From a checkpoint of a small transformer trained on Wikipedia.
Architecture: RMSNorm before each block, rotary positions, no biases in attention or MLP, untied embeddings.
MLP neurons of a small language model. Each row is named by its layer, matrix (gate and up: input weights) and neuron, and shows model dimensions 32-127. Each number is 128 + 24 x the weight over its row's rms, rounded and kept within 0 to 255. Numbers have three digits each. A neuron's up and down rows have the sign that makes its largest values positive.
After each neuron's rows, "fires on" lists the tokens most often at its 100 highest values on Wikipedia text that the model never trained on. A number after a token or word is its count.

L5.gate16:114150115135069131122114148137131134115112155127174056125139103100126135162186154131156161115146138143144115090142129091089103157170138094091130132120123109137069105121161125160124107110126105162102110125149092115109153129119117130139151161084171107143138129130118140145134112160089195118
L5.up16:122111134115100139112115164138136152146114110146149121086163100140143122100162125111129142136122146155102108101119122133077118111072157099100085102141126146156142142107146104127132123092162128153108171160135136125128152077123173092118134156128100126128125091120145116080131136155121139152
fires on: " St" 30, "St" 17, " Saint" 6, "st" 6, "rel" 5, " Rel" 4

L2.gate91:112139135125100109145100105147127134066108135145138137113140129138111111148117096090142181103137175144114160130139122129162116164131109129113135116115188155130167119123150132084115107139118165136104163145161146123135179145109131118128131102086135148123144100121147135150103097140114111119
L2.up91:076118111131163123166123145145124125121113106126159116106100111140141109120115103106104130137145140137086111139152113176141081101122092164100108124091096091127113128106155111125155111119153127093135104151131126138122137123131119128155146108092123149111152143126137138075148182064078113119
fires on: "w" 13, "m" 12, "ton" 11, "d" 9, "f" 8, "k" 8

L9.gate19:166114112115163112140101124125137125159160130134138151116136105082153157088146082107107106126118120099152098146131093107157139121109106140086125159164136156132151166099091144190121141111139130113125127118146190137106121127147133166130127115174065152112127118126153090120123121130117105164
L9.up19:102177113105099056097145151167109191135130154140104160099115137106110098124187123109137136114114168138127166114074129136111141132129105097121146138142149151137092104117135158132121133133123086144128140110147146158122150148126128124112121113121156168087137126105179124157144184140104158105
fires on: " =" 89

L7.gate88:109105134146119110106092104090136144137164127080101124117132123153141119159137133112155130152161113078154121114139155125099173098147140154096100149140137070135129112156110127126151125156123162129125124154114097110101174117153109156132134146090098080155140128092130141152138178146122140133
L7.up88:123124138147111117127136126127152100143127105131129189105136104112108112083052073171137115176125120114100160164136142109134125092091140145154129112155111141134152106118155127140080118112137168158163123119122131147124147102139107137187171141145119093092118107102158124104142108132081136144
fires on: "," 68, "." 5

L9.gate22:145128123159115186150153149109118081150110129155126159124098114139089130118112160127159121141143132146173113116173087123128121101165127093106163121104173122124094103096074162133111143114139129137131154209136160128145124150102144123127119124164110165121135166127126157113095119152122124123
L9.up22:120119121098137135163130139116075108108151105138125110119103130153129127127139126090111090136099127107148092180142147173160126128163141152139129139177110131118137117097138132142153162120102107187124139149107133125117109128179139094115132101096146166098156141100151150104138136146149157132
fires on: "." 50, " age" 7, "on" 6, "'" 4

L6.gate108:111144138116138111138091165169128164126126093109123126158105141135169097137106072147120103138141159138105137131154117113144081113100196082159160138157128126117190118131116155136135106156143120125148161142130117145139137084102096132141150161094107161132126112121118145151141145143085138113
L6.up108:135154151114188138093148125094093114128121111144136113138112165102090107096151123176123127121179117105146105153086171095104120122173128098094115078137136096123099134103141136158107096143114134155073102125174142147095107151160163136112140106115135124120124135140103146112108128121096064126
fires on: " with" 67, " under" 7, "-" 4

L5.gate207:126107130098087105103143122108102094169123153130140130188125117160106105112145126139117127104115100142136150183101126139142140099107126160185142125118146169097151124135097134118144116170108115136164094113154128083146132133113070114183111105095143170110141129135132146125106126081099147143
L5.up207:115108145117154139134124134135116102152100106174089130113185106161094163145103114165125127105159160105146131132087121114119108109122082155149101111139124144133134144133092136113077125116119106147086134134160110117145143147130093118162089112128163139132124084125135140117105134151142092111
fires on: "ion" 24, "y" 10, "i" 10, "or" 6, "o" 5, "on" 5

L6.gate178:147140114110087134161155155147176100162194097121107169127119134145120124111115124117119126172149124156155118113114118111110101148126136157125160119090125145166121099120145121108111105104120125111167132113147138140109102147122045139127144168088091123094126151101175163147122114107115149162
L6.up178:108122159091096151126123095091118157123144151111123130152192104152150108134155145112101115157117133108133102168098120102101098086102153125148120116138123079136117086135125110124156128156127100136077149141138125128177112146136114120129130119134126130155121148141106107167108124159093111152
fires on: " and" 37, "," 22, "ing" 9, " against" 7

L2.gate218:146110163128094116129091157142137161150116145154135089104125114122104159113135142169148110123127113105118109097143139137112104158149096124149141156069137153172159115135155141086167144158124127125150122134171176160143105156127119144191110151081088123116123074102137160096136114092120147094
L2.up218:106155126152137165162127158103144133108117125124067084123142144114137098132115109136126083137106112135132145147193190162143164107141132134140114141118118122125114141120107086152127107128156155147105120097116160099142163102161141126131122156130110078156117135132103167139099126142155096197
fires on: " and" 69, " to" 14, "," 9

L6.gate51:111097136091112109114126097074121144123138161110134124116155127129083107086124169133145136129126127158106120126145094143139109139117137149146104138113121104095158120127110126110174130138132116167121151150152138123115149142100132116155142105108137131127141175134150125098125111103089102153
L6.up51:094104141133118135144127123123125157156111147112133172135126148160125121091109171134170125084142101097078148181145141138091109154141100165138134127062151108110133081123155123147116098082104124167099133173152133106106110127101121108124094136116126121104152142140144118093170166100110118165
fires on: "i" 31, "u" 23, "o" 12, "a" 9, "ri" 5, "e" 4

L7.gate21:123110153143121178094144169098169075121128154107108156142117082199132091146142129111136161098142111109108134145111112069133129172121110100162114132151129126142058130122084132165113099109136100150093090132111118112167128104172133102124124172120123123151153092097132180125145105129121106102
L7.up21:120131118156104118147118152140147091111132130121116161107125135147101081104120154100134188126097095111117125089137107154142153108156096137087110069154105134167115138090145086132161157135117120145096152120146146157119136110180143150133097150152184109141136098106189141134124091118135128127
fires on: " =" 92

L6.gate186:109132102134103133137132127100140151134097114110118130099087127130127145132125141091138159070143176095124131107134105105104126119123086155143107142132179124132125114156136066140133134147089089122109115084157134115115133096124133134154110093125145123099134179099104144118136125122140125100
L6.up186:119143103097101128098101126165134155127117094125120101107099104105133098111130121157136128097128095149123084102122096142101116078127087142128134137103156163138132114155135163144113177153136065140147132149136136155114136137187126105146141165128151159136116116159110082121135157141142117085
fires on: " as" 16, "s" 10, ":" 9, "es" 6, "ns" 5, " were" 4

L2.gate181:122129133126089126101104116146153116118153131142125141117113127113133067114114128144146113157122113073129097056115148141149115094131126128085159141111188128137147108110134177102093160092097147154152120104134085116152139129117122128107117146112129146161133130127119135079131114131155138106
L2.up181:116099169160150122122093138111129142141137087171112168111130150170177127096117136153140094148076095106127158153134101138121075139136127171095107175130120091138155130140145098130185129133165103095136117111130142133135090106107133151173126134146156155096114139126103098162138137099149118100
fires on: "'" 20, "e" 14, "t" 13, "." 11, "s" 8, "y" 8

L2.gate130:141116135129080116139131156107143133161141110126120132114119122135111084088088115139131098132119097090129135134136133124126145128061083167174116073111167131131131149124098094202159144170119135124124179132097164126093140113121109105144163141096094124132135117089119116135152108130141084166
L2.up130:154121111127127129139121115085142132138135144149098130161107105154101118077145085153108130135123110147150142156134105121119120142110148095142121155114108116125137142138120120193105120173130152175155142105119113121139083111155091099127131093102124152103132097145128081115173119170088125201
fires on: "-" 27, "ly" 16, " up" 8, " or" 6, " in" 4

L5.gate165:134143115137077128150150082151158122092112146117125160139104109086123133174140145109132161138143130145127177144111131105097069164090127140110122162165156162112103117149115096132119119111148124122137125174109157067092094155112117154098108133094130118098116110117110125166131135118143138133
L5.up165:128093118052132084120101183153134102106108133126177117137152114120167143122115140139111145098162141148137110159098088134115133122111109132114125101082133095045125112134133120123125117158148111134163127167110161087096142105112077120127123126085122121106127135126101155126098106101119137127
fires on: ")" 42, " by" 11, " with" 9, " the" 7, " of" 4

L2.gate142:155121125112096091135117081138155156188148140089123156120137076112106086123131139129167161138144178141108113138143170112135115139113122116143151152145152120127138113181157150153121140184105106135161132160169143117084164149112116150156127147103103093107142125112135142095111142128078121107
L2.up142:126130116119147118132081150162067134147125113109133132103168122151113122143139082143127126129133120116115134117155149141137121091151128092121132117113133169103129129111162146085110169102125099079139136146155116123160140126091108145106120170105105112146125102127156117153104119141106140149
fires on: "st" 30, "th" 12, "t" 11, "w" 11, "h" 8, "r" 8

L2.gate5:094111127162129115128170124155173101126139140073123130129090142114120148097108096144179138187131082104123150120133172108108126107130135125106147105144133104149106145122175138152096119087115151154150151149104118132152160136099105111123128144139080095110145113112123148156137143161100144129
L2.up5:142110129143119142110114106111163120133140153127148110110144125105123146113092130150119137150121124125118144184125153156105173095148159164170160099162140152127102117105159081101155149132165140137108118100087122123132139166092116114159087141110102075122127112121154146110140163185122157136
fires on: "," 67, ":" 32

L5.gate230:123155152152113116156121122095179110181126112102115172087128132136139130143120125147126148167112135089116095087120174104123143090087128134141104136123134121125100121138158140157116125093131084114109090191108116123153124126121104108135139147171112141146162064121117116139095149135126132107
L5.up230:142119117121109133118133089122116105109133145120153145121124139132140125182093094136103095138094108093157063106100102132111134144131158137126124113134127108146136094113125078115152110121116127092102122124155121103132062180108141103150140131134081141148131114094113123106120130114112171149
fires on: "." 56, " and" 4

L2.gate65:136119118148097124156147118151174115151079140084061125105128084123156095143090149120117131138160161106132115141125137127136122160132100130151102129121168081146088130150113106139119105164081135151177102124133119142075152120129146105129115143127106137110129098099142112102164074154116105132
L2.up65:120126131116100107132126115135119130121098133101117163105141178052105116084150119158123099158099183115150106134141110082117096146153160091165097118125117135151124155171104118110157146101130133110156125120115168150123140151148126112169158143141147142139136145136109130151130131144131133098
fires on: "d" 72, "lt" 6, "nt" 5, "st" 4

L2.gate4:085162152135125142101151144153139124097118121127114153104095120186118069156116088141132133148156128088126124110136117113073158125127087111141127127114130134150173147112111118104113126119097140131152150125126060135190126118153143115124119099090147121149124129123131136158141155145135123114
L2.up4:115142095167118145141162137102136079120134153148136147126144152174116087144129140105074098098145113094097131096110105092144168141109160131127122178121141144145170141145130145098141153165113134116152133116168120131106072170140128125145137138121154121110127108125163142113119158120101107102
fires on: "-" 54, "s" 6, "ca" 5, "ra" 4, "U" 4

L9.gate2:080143109128121104139110106159110134113142128116110165123138121105159102129110148124135110139067092131141127120141131130126138145135126147111142141124141118123106112122140146159049138129091097189064093114146088118104094130135121186180156124123111120126102161160121119129148185179164104087
L9.up2:125111120104097126174092141144136150124084095167101120102142091088138170140148139163082154173109178096104103131156115120071125139152126132154145098146123137131107134150111109100134111169119181138121119132143135108118082110077151160143119171120124123135126153130116121140164092098098109149
fires on: " |" 35, "|" 14, " February" 9, ":" 5, " December" 5

L6.gate48:098132138152063124090122075098142128158165115118124163162091139135090089082152122129138135101140082129101117134134159119107156108083125108123154106126166089140142126157143098125114133104109093175138115113124164113154134157102103108208099120129085140094160155139137131122119180124108091128
L6.up48:126130154143117126133168122121088085133123130118120146146118133124150107071131136100139110104160089152158196124089095149107153111085095126141105141139119139163101109152113134119167137140131106192107163106105133116123107120140123137151180133170114165136111114160103070093158176064127099159
fires on: "r" 19, "s" 12, "as" 12, "t" 12, "l" 11, "c" 4

L2.gate228:128153113126120137138114180149126147123138144132143126129140147131119125160161128078149130132161172115159113077129166111125133118113112139186119139153182154115145165109113170097119148129109152118120125084158130139154109182133111151129128149123113133166133136142118186134160118138119143174
L2.up228:142150118125136147120095143156133131116119131088129136098147150173137124139119152105121107156165124148170134122118093122134178177117137177143131163149129107190110138133146146106129146095132106157105132138071135136117092138140136130153178119151163171128123099128161154121155114127152059144
fires on: "s" 51, " |" 17, "-" 11, "ust" 5, "r" 4, "=" 4

L5.gate160:130111120142116110091153107107109113112096104102149131121115156158149110133143106126116090137113063140122154091132151123145093141100137126133162169113094118134112150127102122166122130181115117110135113118137121099126099162141108145147144198121116109137151091112133090125151159160157120118
L5.up160:141146136108132174122104111116130119120134136106081135076171160131124116130142094160109119108155109086144135169172158102125172103120108116092095150117143110102119146114074090158095117153160151116141115134156147173155113087105113172136173089098114145109146133099124120102122103166150148108
fires on: " and" 41, "," 15, "-" 12, " in" 10, " or" 5

L2.gate208:139152103156111120156112138120121144091101123110109135104128128128130119100117154117177139138110111115160135160156156121133094150142134128122098117088149136144154098124139137120136135117107189107123132122154135096109153146109083135125145117094120074114146176109116140111168113125117137158
L2.up208:149176140096112120138116118130093158150088093144137135148159123133142112110133126086151080122125092132080125123163101149183104136129108125123148123132097137099148119156103155188127153121146137085151142096071116104143161093128125129132168162125156102125118166122152104175122127155126136179
fires on: "-" 37, "'" 35, " of" 8, "hip" 5, "min" 4, " on" 4

L2.gate192:166132184133190114157123106138113120120204163131122090118124124135133138130104106119129092169119081121138096141181143105145110144145132144130123164158106119139174119168098128123103115124128153160092122105102128165144135152091090159113117129101150142149138104102139148111095130129139117134
L2.up192:112149134098126139176101103152163112105095084132099152077151144156121107110120106194095083087115139128126161094116130126127148174161168100178115142119138106153182113159129099155121120137153147162126122114140123117125107162172121170134135140152096123140115096143142142125142118115156142108
fires on: "," 57, " such" 22, " and" 13, " (" 4

L7.gate19:146151089140100126153139122126191102131154091118155183091115131106130139138134109141153123126069135143069132116171127175137144156107097154135124100111142125175086114172169147137090121143149157167098109179112102140132113171110100153153149105140137120104139141139137114131142134126155112125
L7.up19:136131091123141126145135139128122168132110105140129133149121100189129161152126139167095099190109139107130111205176131116135092162156078067131100175105113116123138132129123145137143102118122153106106128097132121137124110114123158175123156099137106137132111168138121129143128077119103155144
fires on: " the" 39, " of" 15, " Sch" 7, " that" 5, "'" 5, " on" 4

L2.gate202:085128122166147147134143103108130144111130149113128132180118119154052098147147112126111114184099136098074139129104146137144042115085168135144089126110143147131122143133137119163112126145133143113154123136140140090119083128120109131129092105110130126154144114084123143126151117123103128108
L2.up202:112123097123165135089122109073109143104122097136120080174127136088098178118176164151116165156126156155138117138117123095158108138119184114104130120100161101112135094155116152132164130133116129130149132180058132139122121140105150103130116107173091138100121147119092104119118112162110117109
fires on: " of" 20, " |" 20, " 0" 11, "|" 8

L9.gate207:105116095097103136065136139142135165138134137101154099132146163168128107128139101123110094171150115110176137149138132161143137106129107099125139172166111143150084103166142110139108163098123143117102096140134142144161097150098109106149120064128131144130148148107127133159115121131160097130
L9.up207:127113089076093118094091108162123135123094151114090126139131153098111145120150112100120108118119101102156132178109092166064115139161150113179139149158138186117142111149091113139139104090149166096076107166120146126094109092136156130175106108114115133134116132127113111120127085136163152146
fires on: "–" 21, "'" 14, " −" 14, "\n" 8, " +" 8, "+" 6

L2.gate216:126135108133133119164122143152122173092151081083113115106105112093130151105127147152145139147083126154133115172150129127117086127150125131101151116146125155118108112106156120157134103096133090133103130108114116146157180138112118103110096140079070121126096174144136142139134133123097132114
L2.up216:158165103144152135122136126142093123118124161128081136111115164106098119157141095125110119120141135128150136138097121143120094130098141157079124167143137146100164138113149164124107173086100111139131116059127115152104139108160115144141066082146145114133139171150117107123114136120126130165
fires on: " with" 52, " as" 14, " by" 9, " to" 9, "," 4

L6.gate61:113117118148091124158127155116182121102146155087116136156107114135158136105095129147149096127146110135136108138126118089144100133158125129179172114137142138119106145139156127126136148133125149112194121117143158123099114143108118119177153183136116070156146145125146132156110113120107118128
L6.up61:144137149120117142149138169146130122096168140074102165129116155088122113143117084140116103158133123141160139087094163098165126147092174168096171120156109138094118129104115101111114177133163145134120126146102173117164114172133139100112111134153103139160119116149143108149121120133105123096
fires on: "=" 100

L2.gate164:088118145150152153109109113122161121085133135083121137119121159132112159149143102109119142097163116116102142086122105135143138130100095121105139140106147108163110102133184171104082122123073167142110140185110118114117114139151111154168137161163160183152126104124111137111122128125123135144
L2.up164:138147122097128116125165106122121128124120062088117179140151097163131129109128138145134149123131126141107108097124152116134101159115141079139137089119137143152133122124139135093136144150175176130178071141136103162137079142134085140109156127081116157127128148125109123059126111102113140100
fires on: " of" 68, "d" 16

L2.gate146:093154119153114133142146110141129121107116147118148106123131089168134108117143130129148109148185144061124113128111111111146108093106160171138139100144163138075159099138144133175128113133125145190135141092153163121149158159108118132107117152127150163140168148130129136110128124144123110118
L2.up146:112116174066128104100134145113103137068105121126117141130130107136198128131133117134157109167120127156160133137132124125096077095122141146110068110079107120110103102118129102135101135123111071105099138126130164152099148146118146153109133111103129129090059171131119136121137102159115149114
fires on: "." 22, " to" 14, "ing" 11, "s" 8, "ir" 6, "art" 6

L5.gate51:095112100142119111137139100164109095120134155122112099145116103133124093152148173123217122138165108101122135145149141124109170187116144113125138118101164096100120118144092151154154151145131147124123144146129076135129139155126097117117137177119114090152132163100145107098124144112139130132
L5.up51:161150143123100097123132123129125157125138126122174116120163113151127122120081113123117144183126088124115126131168100138150120153093156106152127118143116120141134128148129129151140106143149167103147090142118116108104170117118153153101085166079156160134137135123138141164133152139137130166
fires on: " first" 20, "st" 10, "est" 9, "th" 6, " only" 6

L9.gate119:155128137081151125097104150090112100097098131156145147096148116156140143109083106113126146118134122127132173125097114165076121093111147192121100146121151071151162107111129177112165090103147160117147132115129142102144124151101125132134108133143103128133137105128141096156152089111178096116
L9.up119:088142127131116154130122143108106143105142149180095148138117122183143145122137131125140091169089120150128102114156168136098129151135134100171132142127151113124147113165081115178138157099115160117128124134123171118130128168148113138126145115140102128159122115111123154125105098143136160149
fires on: " |" 28, ";" 13, ":" 6, " and" 5, " has" 5

L6.gate230:139103117137141164120167120146128125122153116136146132143115091115143110087106121151137111148172135103074108124129110072090136128129148140139122136084138148147176138123107166129090120124111143124139153146149167122115131146140118095142107161119146091155130144135162105148076131139126098148
L6.up230:134110078145105155152116110142147120129156146126113203125101094141117118165154101159101126115087124149170141137117132115153186157081179101142170106120095125100126143101153142114138158099123128082115151126103143134116122156145130091103125136107114132159088138162126120109122133164126108163
fires on: "." 23, "=" 20, "ally" 6, " Comple" 4

L5.gate109:092137155171144137096090160115135125100160164125150160120145162132104140111152100132158129152133106145119124088191144123105182140130089097106160130144157098153111119097078124137103135089148094136100100154158158100152133138155096139126153137150121174141139149120155152142133114148082156087
L5.up109:156129190126134136162137111144166118144136151137197146144138080118134136100120093157133158141150106104118156123093093107118147115108138166153119111119130101190126123141152111100146145119119143128105099155137076138146117122128134117119124151183104157144124104137104181126090133135126102162
fires on: "." 28, "ib" 13, "il" 4, "ko" 4, "st" 4

L6.gate211:146131100115115148131180097105157095069168124114136130121109165165115118120156138142147137103149149128084150127077116130167097137138144132127096161130157159094132113162138110085107113109136104151126134117125104114148117151136146058134171122085128116148127147107122156123100145126112106156
L6.up211:111144144134098123130121114143131132128145131157103135113102093097100161140112116189088119122102125160070116104165119104111111123105094116153115151100132139139122120174087146118186109118134129112075147134137122136141113129159145154149160097163139142134125133112109088142159133168113074163
fires on: "s" 29, " " 27, "es" 7, "rib" 5

L7.gate227:133099086134123131162102202092129159141124115156135131150111132167133136126110135155169139127105131120126185143157130192075074122157093144108129156104132111118124107155149124129133098127089118152167144130094100120165115130126089135115135144137116153110119118122114144130145143140077117117
L7.up227:122126107149134108100148157125146125148132134126107179112103138179145128137171143123139110127115129092125122111115131112104145112160110105124157101111148099155151133127126193144108129098099172149157112163147133130136084145119123099115098151171088157124138132149111115087159156109143105121
fires on: " |" 22, " and" 15, " to" 12, " or" 7, " with" 7

L7.gate113:140145174120135122117136149117183110128147139160166128107113122144119115113122138088091145097145111177103109138069083142160150146129128108186137104144172142110112120162091129116122129122126105153108162119088124131142115090143126145134156119168138119158174140116141120113121142134125132121
L7.up113:139099142121140135154141139122116097105136140094134101118139124107128173124117099123169101172101163124127119136123127087110089140128083108114072156164122119119129125109151155093141124114103139143134150114115139137123118188122183101106130120123112123155128128157209127135115092163114087100
fires on: "=" 74, " =" 16

L6.gate161:113130163145131134088131118084129116138142164112090078132085146176125145132129115119133115137148115125115120109140138139164099146115151151124150093114129143127115077129083094197130102135109173129154136132135109171131168097103091099146103137126161077170140105105100170117150131129131100121
L6.up161:080102183107141141090115128060145129172086114121108154115156129139144126135140161134131166143166104158136141113153127124072153136130123168104126122084106131144105099151080101152111094174120168132169112117140140164085107108083127130102128086107118136143151145139127146107166116155156142107
fires on: " and" 29, " a" 24, "," 16, " He" 6

L2.gate106:147119148111113147134120140126182098091160090135179129131126158147097147098114151143148124130160135145088115137131104060157123123117099118141173109113113155131115117126107100105145096144085092174088108155148132117145159107108150124121089098106137141093134136119122128153115098135110118099
L2.up106:155114089081128136143098134145082122150116131158099149131125135128113126114107109159111093159102116136113146133135137141120149131119125140157119142122136155147106140116128106149117132142156139145125104068145143134129138136147085134157125107082145131128100088096121154121107124129134084103
fires on: " as" 50, "," 17, "s" 9, "em" 4

L6.gate15:124172134129134138088163117100163132093126119073135147125125102090102140097133113143097122113131139125123151139125118125102107133086152145106125101134128144134145098158156156155144112147088109152134144112120123141105099118109132145168117136120130120124118148109133132144147176133087119111
L6.up15:084153112160142115102117171102121081115137160116110105114107106131154149138097157107137152144127100139147096103114144122111074104146127141142154103123154124158089103175122144167112150146147072164144129112117115106114094131142091101128110112124092082142146180118108187119121150146120127116
fires on: " of" 14, " Republican" 12, " Democratic" 10, " by" 8, " as" 7

L2.gate36:130131166137100115078156102095173099114117127157117158107136106147102133102106119089130137112181141107113114128108096087133108129145138135123136176147141124110156147154134153138117110118148131150148076087124143142135088128110112115146101058104117139173145141140127126138137101133105148079
L2.up36:157112157139149148100124137151114096086120125153140143128118145147116075095162147115130073126139134109106119105117160123160117161109119172159132190170118087131151107122110109151124126135079107135111144094106124128106111167154109144122140155113123089080137133099126155115132147117133099104
fires on: " and" 25, "-" 25, "," 19, "s" 6, "ugh" 5, "ber" 5

L7.gate130:087112117104138107097147145151133095113134112191134106132115098121143132132120091162166156153141083152146141109092109095092135109101110112182109104131157112111071096143116140125122144153123088126126117156087145146144080103102077144139154122143082095101126112092095136096140130135124094105
L7.up130:095109156089108129129137137110140156148139114109100168117160120142147156134154128161166116158099097186141145167125169121140115138161121095139124130161107174150124104133145106160132154114136157099162098128110137118178141139159129119104165112119148131146146091106141144116135141116147136086
fires on: "=" 29, " a" 10, " for" 7, "." 6, " degree" 5, " of" 4

L9.gate117:100124140170100122130113137130129135159115122106134102161102157158116116147105102148146139119124094100139173148115131126161155135129146178166146133109162133145086062105118129161099092099105140150159136149103084150110120118142132132143123194130108082152141122134124142142141112136118096133
L9.up117:171087141111100130113121160165132163199098127154177120139156128120117109108107092134179151149143144155160153123137120147107160089148151135150145122146167094122094118102148122129123135080135131136123121117136102132095164123133134129144134156139138137106136128127186097127116106137117080117
fires on: "." 82, "," 9

L2.gate97:132156136115119101103100119132141140093151104131122126096137115127107133161152110115142129173128166100108083131104090084141059103100148121176107090108154134108101094165098149137129121126162124171146090094137164136125115161146120111114101102134091115144136124136141108123144081145111139129
L2.up97:110126143113115102178166139118146121134105085115154152134121129103152150128160117111140118107141218095155122135088106106150159185151133128139127115142087132120105110148101094137188114153139144121121088119128149110113129120122145117111118139132116113133121108126157098129152090164116103181
fires on: "ing" 17, "d" 16, "st" 5, "y" 5, "te" 5, "th" 5

L7.gate174:130128148170157128129142115141142106149148144084107110100148159147118115091114117158166153127141151155142132174168143086155092115089122100133140082132130093147093138138112148129113119118105181098140157123123129131151132135097107135136098128094157066123160132110146118149107133134088120129
L7.up174:114177127122130107129162148084156134155126160142140177153127079118087104097125099171155162140155143123106135083112157162137143125129173111128132105121161129184108077113129133078113164103136107146150140149128115089105137109162118086117122158140112082127132122107155153131163128135081171119
fires on: "," 62, "." 34, ":" 4

L2.gate163:090156083106127140143132088095143141121151110114098130106187136105080083112122145129146121144186122147098130086103108106132116101139103111117113168098127116106131118121108112127128089135086079148126089151169153132122121111127146169181132133125133157135157120119097100108111147146119108167
L2.up163:111131113129129101113124095160188152140150126122130137114107113099065159139079173114083139177170149149158091135090119092100119113106132116136149112180134118166134126125065119126088135134150105135146124105083125119116149108115155117138124107184149154144126140169123107094152133089120111090
fires on: "s" 58, "t" 17, "d" 9, "-" 4

L6.gate0:172113140132150119128105117137138130122147161142114067089105093107129137101107116122104107137164117137102123125110059086125096083086125136143139080142141097112140114120106103091109139129097122141145121191113145131133107148101112145167144152104092109094114131129111135124119097160153147099
L6.up0:172135149151160138157159130111137094108125126119159140154093107135123176122107096116125101146146119117117079106130147095143135115124111127126112129120104137180098066082148115136156132140118127139080142127103116177120141155117128108144132091134097140133136082127116146155139113144118190143
fires on: " and" 41, "\n" 31, "," 6

L5.gate14:108173138122131153105157145137116122146154125143076069126149099120100118158095133110142100120149153109139103153117136108094156150126091126116149121101134146159127102118140145125104126141157177152091086122156090119124133142099132116131143123171115130159142141097107142150122146120103159118
L5.up14:143141113143130138109137090088161149084119102154145104109170169079132184146113140161154117147090109115117130120110099089115131159151135107117157117145142099117076089167121145111143123120108118091134108102079146134123148141150126120111118108155102145118131099118136126128142192102155138143
fires on: "-" 19, "|" 12, " of" 7, ":" 6, " Pop" 5, "–" 5

L2.gate212:111131130113110093090166117107158116099122082111158142121115144115112133082151160108119099107135138155091155112111120105175119151146104130117141143115154097185140113112125139121110112130153136170095151121143127149130105099086090169134143155112138140127141126160157145155152128080162121130
L2.up212:115140138143140130139154116128176123128128127145108146121120096116100104113119143180101136129141106133129147098131093134127090150116166093110163174159116110158108144134107151088131123177148168120131143170130082139106134134157140159102142125119147156169139145129114083108111137107140132111
fires on: "In" 14, " to" 12, " in" 9, " of" 8, " He" 7, " On" 5

L2.gate11:124123129130088146110121127109168136123177111064135081134108148107159112131158114145202122188131127092105140149116153156131141109144150137158126153120167132139090093134124102115123134135150113139119126124085167125135137157125089136179153172071113087140126071108110136134140131147106167110
L2.up11:133160161133126136150101136164128111125154169113120115130113136151180154148149136106116097109119143118127125177112134129128097169130116149121116139130143128111111112133100136118144126127125107075141179140152131089079181141140165142138135147121133132121109144111134158132122123161102108121
fires on: ")" 71, " of" 8, "s" 7, "\n" 5

L9.gate1:128144124116073150055116145116165083124133069179119116130127141147098136117096152121180094122127149122082109136106117134160118119125157116142131158084113154103133138094102157145134119122110115156110130132151136165135141138129150143109142138120127096161146133128151109141136148176168128126
L9.up1:119072157064130151127118130093140129125141097089109129137143195137129175142126159136188132088166159075113127192115128097115132117126098136078132124106153133135107114077120114112119131139124134116108111135140129117143117145128099084089137103117089146093136185125135125134130149123150130104
fires on: " 18" 27, " A" 7, "{" 5, "e" 5, "ona" 4, "ora" 4

L2.gate246:117149103107075112129105086111147115130133109102150125122141130136128106109121140138118106114148074101151173123094136087154107159151122152159168141150132112154104096135082111147117119158094150163136148137115130121123076102105092116178093098146060162098127092097102097133105129095133102125
L2.up246:120155137142132124110135136156151147115102104141067114129084133082111157121176092142120103119152141116087172135124141106139129175129126135181147168144098107116083152090118145118129150134131143130112152140104130157135142147149128082100154109105130119127149110096145122136134144172134103117
fires on: " and" 26, " \"" 19, "-" 18, "ort" 4, "ly" 4, "ed" 4

L9.gate152:128084133152123124119120101142137142131131136112113122116106140165187114124105122138140163106085155088160105160147115138087130151153135119107060166144178170121149146085131116127075113091086108135129094126131130093167146166152140147125151151174104126124126151107174106134145123153153109091
L9.up152:100115138148127120124075140106131130113141134176091154146114116132156153085140134104118109134139155132164118154150135154134100131135094157093133096108100148163156124142123103109164112117157166143113153149105165125091117131107126101083110139138121140149131096133142156093119114136117113139
fires on: " |" 57, "|" 13, " was" 5, " were" 4

L5.gate199:142116146123104105122121132140109167144111151090118122145107103164086136108112130160174175133090155164071154161135138123129123128149152181117161153164120166122123084139156112119136113097142168115109140123160138110100176142098200124145146127110119119122141158124148127164113095150108126117
L5.up199:131120127196159159137148122145164160114081106173128172105111127104119102126099111185123163188110137144114101104123104119132098098122140133130132112147116125122073121119152068159135139130120120101111111132159137165091083127166136118109106143142151128114118118119143101139147114103154104152
fires on: " Jo" 36, " Jan" 6, " Col" 6, " Is" 5, " res" 5